config.toml
n_head = 6
vocab_size = 919
positions = "rope"
bias = "none"
extras = ["capped logits"]
init_std_o = 0.0
init_std_down = 0.0
beta1 = 0.9
final_lr_fraction = 0.0
MLP neurons of a small language model. Each row is named by its layer, matrix (up: input weights) and neuron, and shows model dimensions 48-143. Each number is 500 + 50 x the weight over its row's rms, rounded and kept within 0 to 999. Numbers have three digits each.
A block is one neuron, or neurons of one layer that tend to fire together. After each block is what it responds to, as a language model described it from the Wikipedia text at the highest values.

L8.up183:529485516472551505472538455479610523382449603599448537381508564547425381554504532516507532482597441426523545522560486507515549493422459465458457467553508475471579455576494386456470499475504528582498510521525530499534553392470460556561404364542521493526585468486509488562620550462476441466
L8.up226:479474446550503470439438537440467510531555492503457555562510500564489400497491451536517536571426455499594502536368537449510512563466379500539550525523544524506479443489520450528510462527417430510537495489568572543443524508462460451450430545537532559413564458563489580455520589476462488572
L8.up270:506550488511486561423450429484537464536533473596556525440473548539442577416489463547452474534442464507411372539568518434535505552511482543547469514486401524423458425492390368520533509455562591515515455454486505551522545553532528432496514528486495400506488600511549592495489479512510544416
L8.up624:521577560491571499526440482582474472444416546516461496409455512574534518524431469525518517564446554434563532558528519472560523506483429535436456431493560513535492525478571497504436495536538513551409570418533633583525519396486458389465433592553559525449517490548520545513491509473539515506
Responds to: Inner or closing pieces of words split into several tokens, mostly names and common words: N-ich-olson, Gr-ich, off-ic-ial, mus-ic, foot-ball.

L4.up302:470540479401421487466557541437569388463507503529613456450468461500451556502487530502471528526456464563502512574526446505542441515438408462389572469551486470564422547503511539468469490464561501447476420432522491484484486537477476562461467508468487538542403496464485458572480364502474479582
L4.up475:604444489507400437509554544494530503493520500575542477533499456543631405497529555540528475564510485589572522480527541560600477489520529490506500486500481514522503470489577521402432528561475491496501494557526542552517465500550552537585448396422514448482588545468477442498510514477374493524
Responds to: Mid-word pieces right after a split-off first letter, mostly c or C, as in C|and|idate, c|ab|inetmaker, C|ant|onese, C|ur|rent.

L8.up404:570570514462495528431442456442389498483536518469598475482461451454470511478479419574558453387520511508516447576470558574440567362565490605487555511455481540396489477546474470535478414454524530475485490455582454556484564507550416404465479569464555480513463434470466508546472600450584496449
L8.up457:534539536544506530467416588579460530503493481463456521613440410557552448568452445453490454459562528468496537574546509564511566405501577469474586478516523480512468468559454491568469508496549503528485501522583550484529525494430526484480593514568522483480469567554529521448597521462543520463
L8.up466:467522571382561591585496509570566465485521488499614482456496544490603531523440532472568444524525537467494509462533424480518521473509606476433548562567530370474392465477447463525532515437566472453521511440563584490502594540527452470535599475488492455509539510540576460522516523530462555441
L8.up569:515485424471463532550485426525570453544521493504522479514545435562460459494553576588595519407539537417498555440565492456449493537507522500501581482556466426504507468528566478550460471483490443526418465474413632522523547472507523450520528478576545526529479501527577537524530415432509546482
Responds to: Short fragments that split a word, chiefly a word-initial p or ch (p-ayload, p-raise, ch-ildren), plus mid-word bits like an-ot-her, J-r., and name pieces.

L2.up6:447499473505558495527465486582468670483525427491503527565438470521423553443483533528530560546572601495471524504465513421450531561510540536459445512558525555561490463462559459508484511501465531464449564512441624498633567479535535458526467456504534552545415486496482429496532522492517410425
L2.up308:519551475554497597545596561540483456504458520434500483379507484432438483423445544546522419400572524539502485586501616472533442438557507486563463524417448546487444513479449483491472565551498531411458476537424536509560447521470470529545476407513526478538520528438455563457510483443485573522
L2.up396:457522532558478477447478457468517442506423602439541571492554541427481501492532466530523411449509505501578499557514560447498534540482482539488428451465498379468515473543504495400465543544442497467588537433451534518540532500438425507514531479469482497527439431539500462568541468411522414437
L2.up453:536536548535517494528515531492563515530444422497468511509500520457462473458530570458421580476380627541392510556500465608492559448505469495525465466595442515554516550542514444444475575543513481546479513417508558486463519429459497458504494524499443505572467604498408495560481523551595498449
L2.up455:500512537466483523606527499515497540640461439457451522565414568566451532457527537547520566482528532570454485482406509478472428551504538491545485517479474489546492467571399567506507583524535487590485541505451519569572523446500447444466479534495655495559392553462434479536429435538530450572
L2.up647:582508540473582437456584520496451541457473579490464512561477485557575514500499535528462502551504533431427482540431427521464545608463388535475404617493475471597534555536487428400443537545440518482533607493427532523472513503522479565481344582489564467535505558401433409487520589509614510498
L2.up700:584447592530459503469505504493485524513519519449538585559473477461456472455468475499506573526501429526499529518567504468530553524533378568463612464518502489574512465460614428496466433567412518517456608537549450444463543453501523495406471580511436477534501543509541459428525506471482488606
L2.up766:539515540467348553533562442502511533541493471531480478555487535504447649530487511525552540496588544486485480497562399427460476567493522511565484475484515549457462449502500472597642550487465441585556502486497467511590533544464407498503473500382605479509443515504468641531517556453468555435
Responds to: Fires on the easily predicted end piece of a common word split after its first letters, mostly biographical or sports words like s|chool, c|areer, G|ames, A|merican.

L2.up12:532512593442468435453618456363486470528528500480433490395553473545568499466470461449506560421484430481472500407475505511480486565445432538514462567556425421561497544587526550467450586478439493532475465554537476534582460498476515555554407584407520556453490478483405502518494511486509572516
L2.up64:524507466541476495539443492488509459379428447436413454508503416420492464487467478457466560360484555532440529494581548480512478428424451516433524512493451421489562549528447497541501491491467473493562466650463509503505451484517570491513525483560438522535507527540471503521528483560499536574
L2.up133:496437476438527406592485395516484413526519494407483378490520479532532542589532544481454615475457495546474554520484430500524420506502567573498496426466428380556461499532494509492462470501510435547501449463352552622557539413513494505483515553442544539496495497463611545521578433520534461463
L2.up163:546540507442483405555488452554509543458527519371441443517510439556539536460533472426476669516573587470519416498531542438544461437481397638492549554517484490529495516518505515508498422556476519524468496551510525486491481527502504569488566546546534580552500431503502425569470515391570548530
L2.up225:540510529524498442567510477531545482425604570342524491427439455578472465512488503514509551512425443478455519476508603508520499451486534524514573524480524526584541471445507508522477505525422521441473482574546566474519475496430467470503514627480519502461432418467528513527391519382519435476
L2.up469:548475490442471441471525455503581481436537567485422590526446497526491554490522478490458542433505439475528532532492448515435541595487446511509577592540475439563478552508492489545500531512467472516505573567545511454452453538495524481411489500468482569447499467602488569481474603465438515436
L2.up519:470450511519519411490495543551417572528471646502420357484423478612445523504464456497627459590487489520500520512489551487457498454413545486517480369528527470542464459506606488434400480451438442479479529567491524432479527498417540509592512604545513590501441511497562414483481668467574446457
L2.up677:519629438483525400469438525520473433474418494583451544491471543493464415570440428448461545449494576514548498479537515499477507496484445485489483520518484448540461555469541497546534514468575440421554439535529494506497594495577511396397577549510588521489459488541611530514424533493616555499
Responds to: Word-piece fragments inside words split after a short onset like p, P, soc, spec, e.g. soc-ial, P-emb-roke, p-air, p-ron-ounced.

L4.up177:516573509396490505524521506567501485487561545438529471529532557366628535454422542465512492481500473551463459489417354475536538499503475513477529584463509542498425469504473546503505501498403506485486521511496582506485433503504540569498471494436456576392420568451551484449492430451491496523
L4.up364:521408439618511526492499577628533584445501498541462580526527479447582490523412512498540514503502440508629558553431393499499428414469547522505525427532514391614458526462525515478527568461487479454486497493410502498489454483474469556406486400513515511432519533526436491566469511428521534553
Responds to: Prepositions that open a time or relation phrase, mostly during and after but also for and of, often split after an initial letter (D-uring, A-fter).

L8.up203:567466547497521515527564468453489545425459513479458571481470469471572512461467513420489527453491558514553533466556583417492449538544527403432535460402542620581499421566474449505470574466499473448483510592415462582460563502495426500533485626477472499538571530494488446555456492536506406449
L8.up254:515549525421550505448428453504432525379442538411498478452584439540502496434535410468424566502547503402581463564502489531567575428530522400531519506489567533605511480573491440463570456557612558537533519446473496454472598581541458540528533496470508515561533531411507528491513491492470531479
L8.up308:600533563502587473451528529592504407547467480444515433517450456539476489548509485448544560550514497490576516448509431471458534543509465439491518488533535522498483485569441475383587559542464434508538473523475561516555426621611457441451453480332452535481551453488520443491503528533591463498
L8.up577:607474437505450427528538504489502433466502537477534422473420440528447475493376496553518591590507532435587587479389467390496521449505481482631485541532452390606549466491450477526513480508530414469544488452496497414478483581549540519503533480503526498515481490519526531577611526496520506479
Responds to: Word pieces right after a split first letter (l-ist in Track listing, w-ill, c-ould, m-ay), plus not, to, can after modals or verbs, and some heading and parenthesis tokens.

L8.up588:488508512528443515471519402542532579519496478532501485478420432526449531509451492418504574565602470523611451435494525500510501511496584480490552574515519508532440501492418463472443495565537552566477509563627529433483478437560488514539542485538602584471534495607448537558489457467536582477
L8.up638:535477481502459472407422508465504432497489509537546525541542385597568539480490374431447551494516504371521537573515489522473422591440465488543503592568519519470516449507512557466431501508537509450468494497587454502495571399508506551528554441523521504500536558412488485452415451595572477480
L8.up705:493574565492550528424442506541524543543468538489468555564449417467527513395485491391467521501547509463568507582538540553474523563523428452447407503506491579552485422473432548508516471431552461481476542476521490492441529439531536395532454495502480456495407535549469535528391454507532556485
L8.up731:482481410487442466394501513479459502473473551396490607444484470562486520517432490442436454470481444552411492442450520557545492548471518426478452490511477568513471466497497460457547548425534443483487627429531483428504514519545492462559536437541520490464531448476436495570476498520470464481
Responds to: Mostly "with" (also "by", "and", "from") opening a phrase after a noun or verb, as in "ends with", "confers with", "restored by".

L4.up140:595556448510477532521505522485593466415436434485469515538443409524506442481518456486569522466610511488445551371475527554535472471456497516557550464561521495525521523572472455503531576487462536555567493543537463549555516444475432460487493463513550595411509468519499544518418561583485484526
L4.up169:533534441516502492544551445522554487527547482433463490495442479455488506411487516478445470518531506459568625522478502552542403451522462521475456541529499457531485455435468400480548551567483414438488585550542471512528532506518489521503577580494483532508539522485524484440511582442529583464
Responds to: Second word-piece (vowel plus consonants) after a short initial letter chunk, especially "ast" after p as in past, pastoral, coast, cast, near, cost.

L2.up47:598525517532485402492583449473381596436476560470482566522509583567546438501497464525414493573536559576532471462512574438498519501517546415500463473560493369454421500508445581523527499533425490474526461528495452491563537521490510481490603494594537580494502431426513518483486526356566429482
L2.up189:494517478438470465420494524549576540486512531411524483441524511443563448547424505449482576509529427492467537531471374528518508489473438479462509527497517452506368454553444557438492483513440492422413479504471474576504568421485524514486453436570508588406483635488544467438558453448507486529
L2.up286:561477459569489450563505527587475473486479508478549496429511480583480529395496578505488563499449538494535596537495432450432554449438488442490488506561457510518576508417593527515536543495517510638454480484541509455591415515541472409450544435577519551435506473486503509447569533470505504477
L2.up313:468573565517528447560478531451527543488548455465389451524481526521477503511464480306547513580510522512535520498426513483527559452468448490573437435533473456512415486507501579446492478498562447631493523533526518547478517533442469548491499579506513563479516453507553579588502491584511543540
L2.up476:498483566481546391533470482596479508501479575514535555552510483497523468536573538525550465585457529547583552477457470449535470426428452484453537548573510464442540575451587432424433480608510479563512492532467443391572486439534583334596442487511496537503505532526475501472465544443504472503
L2.up506:498502514500542473446537497582519522555520513487553466422506490416617396535535427446453520507493464430510497532565489449427555381510517458404478517510619525489478500477421475511477470432587410537503484599485550446539525404503565503598412532405563569571500412487427480518468562442507458437
L2.up523:539535458534475579539535514451508497538435540389505443487481458535415475558559497472420499501545396502511520504500470538472564416492471524474463523442613572509454405451501506552506519440485459508421560451593565397489472446488487473450438495537441503566405537456520529425580477490527423407
L2.up683:460486530482496550528480454546449574491525570504547596507475549464568484451542471420445577532476540392568512507492430498426508412506501487420589525468387444497484506455415433490510450511556392511444519505526580431473465443519584493514423526539571584469420482470455437438494460419477467499
Responds to: Mostly closing "==" of "See also" headings and table/list dashes, plus prepositions like under, during, and mid-word fragments (since, Although).

L2.up68:544479511488500449586594557451549457510440462539587573507513563460465504521505468543489572520483487499455496597528537468447506494584486393511477502525549436412316454473451498473477480447514566528486503471477539528598516483589525566588520525478509491503433497417469465558489445544482447651
L2.up261:462482542464570563586504466541585451482464486416481588572404530392459443541499531565444535450519480524537495472480561473507576601466468420593466539535534508590527540494420476539461606506547530408452477452528377498492497430547541508487503564508423443479440548524411505532520458506449432502
L2.up391:529489491421459511482494503530464597457482545543377536514465437465517476502525516475470497602461438496490539595432515448481494566493482465459528528502496600500537538503375514501493621543484446465489527425451539434571509455466510456491501501507483521538506563451520473539442496460507518394
L2.up515:575514479488447405544513455475513436547420555415595511558478533453480463483415466509433573406490504626454492491512530465521570501542500532470532429487552506499537465498528424461502443564368445524596461499567449588523476585593560571458498498384490471467538432457478491451574511446430548449
L2.up524:464525507439459442581506516484596518422526469495498507452534560461583531480465538485500555518458502503526462517567575477458491501508478487565412453506538446522474568542455560558497445513478451468458517481417543486553442510579497544541576543406411502577573510457478504552441471542520451506
L2.up610:494456578506513503503559485455460411427473481493517433452586500583580461549409636510464461504469476461517494531521490448577494552472528418508501461561502471517481526513398590378425489456512523445477511385499580500597430485549463453535492546513346522504444477384448542525476419496494498523
L2.up621:563476500563498405501441415568403382595487396490557513495574421519534487521507414455394519464555427501458537434520510400550449561522456537504470545469479542546485415429491636360515474526474455537512543535369549420520512484522438424566470506501554508517466515508536503520491447512440493487
L2.up654:426491519529584400545525493553500463527487608489474434559516594520540491514432626488497523493563452485557445606509473530479362521588504431603486478587506447478506441467443555540474469502513428416504535445561467458566557510534491471432583552511570438436424475419513570479531509524474385542
Responds to: The word piece right after a lone first-letter token, mostly after c, C or M, e.g. c-ould, M-il(an), C-oll(ier), G-ary.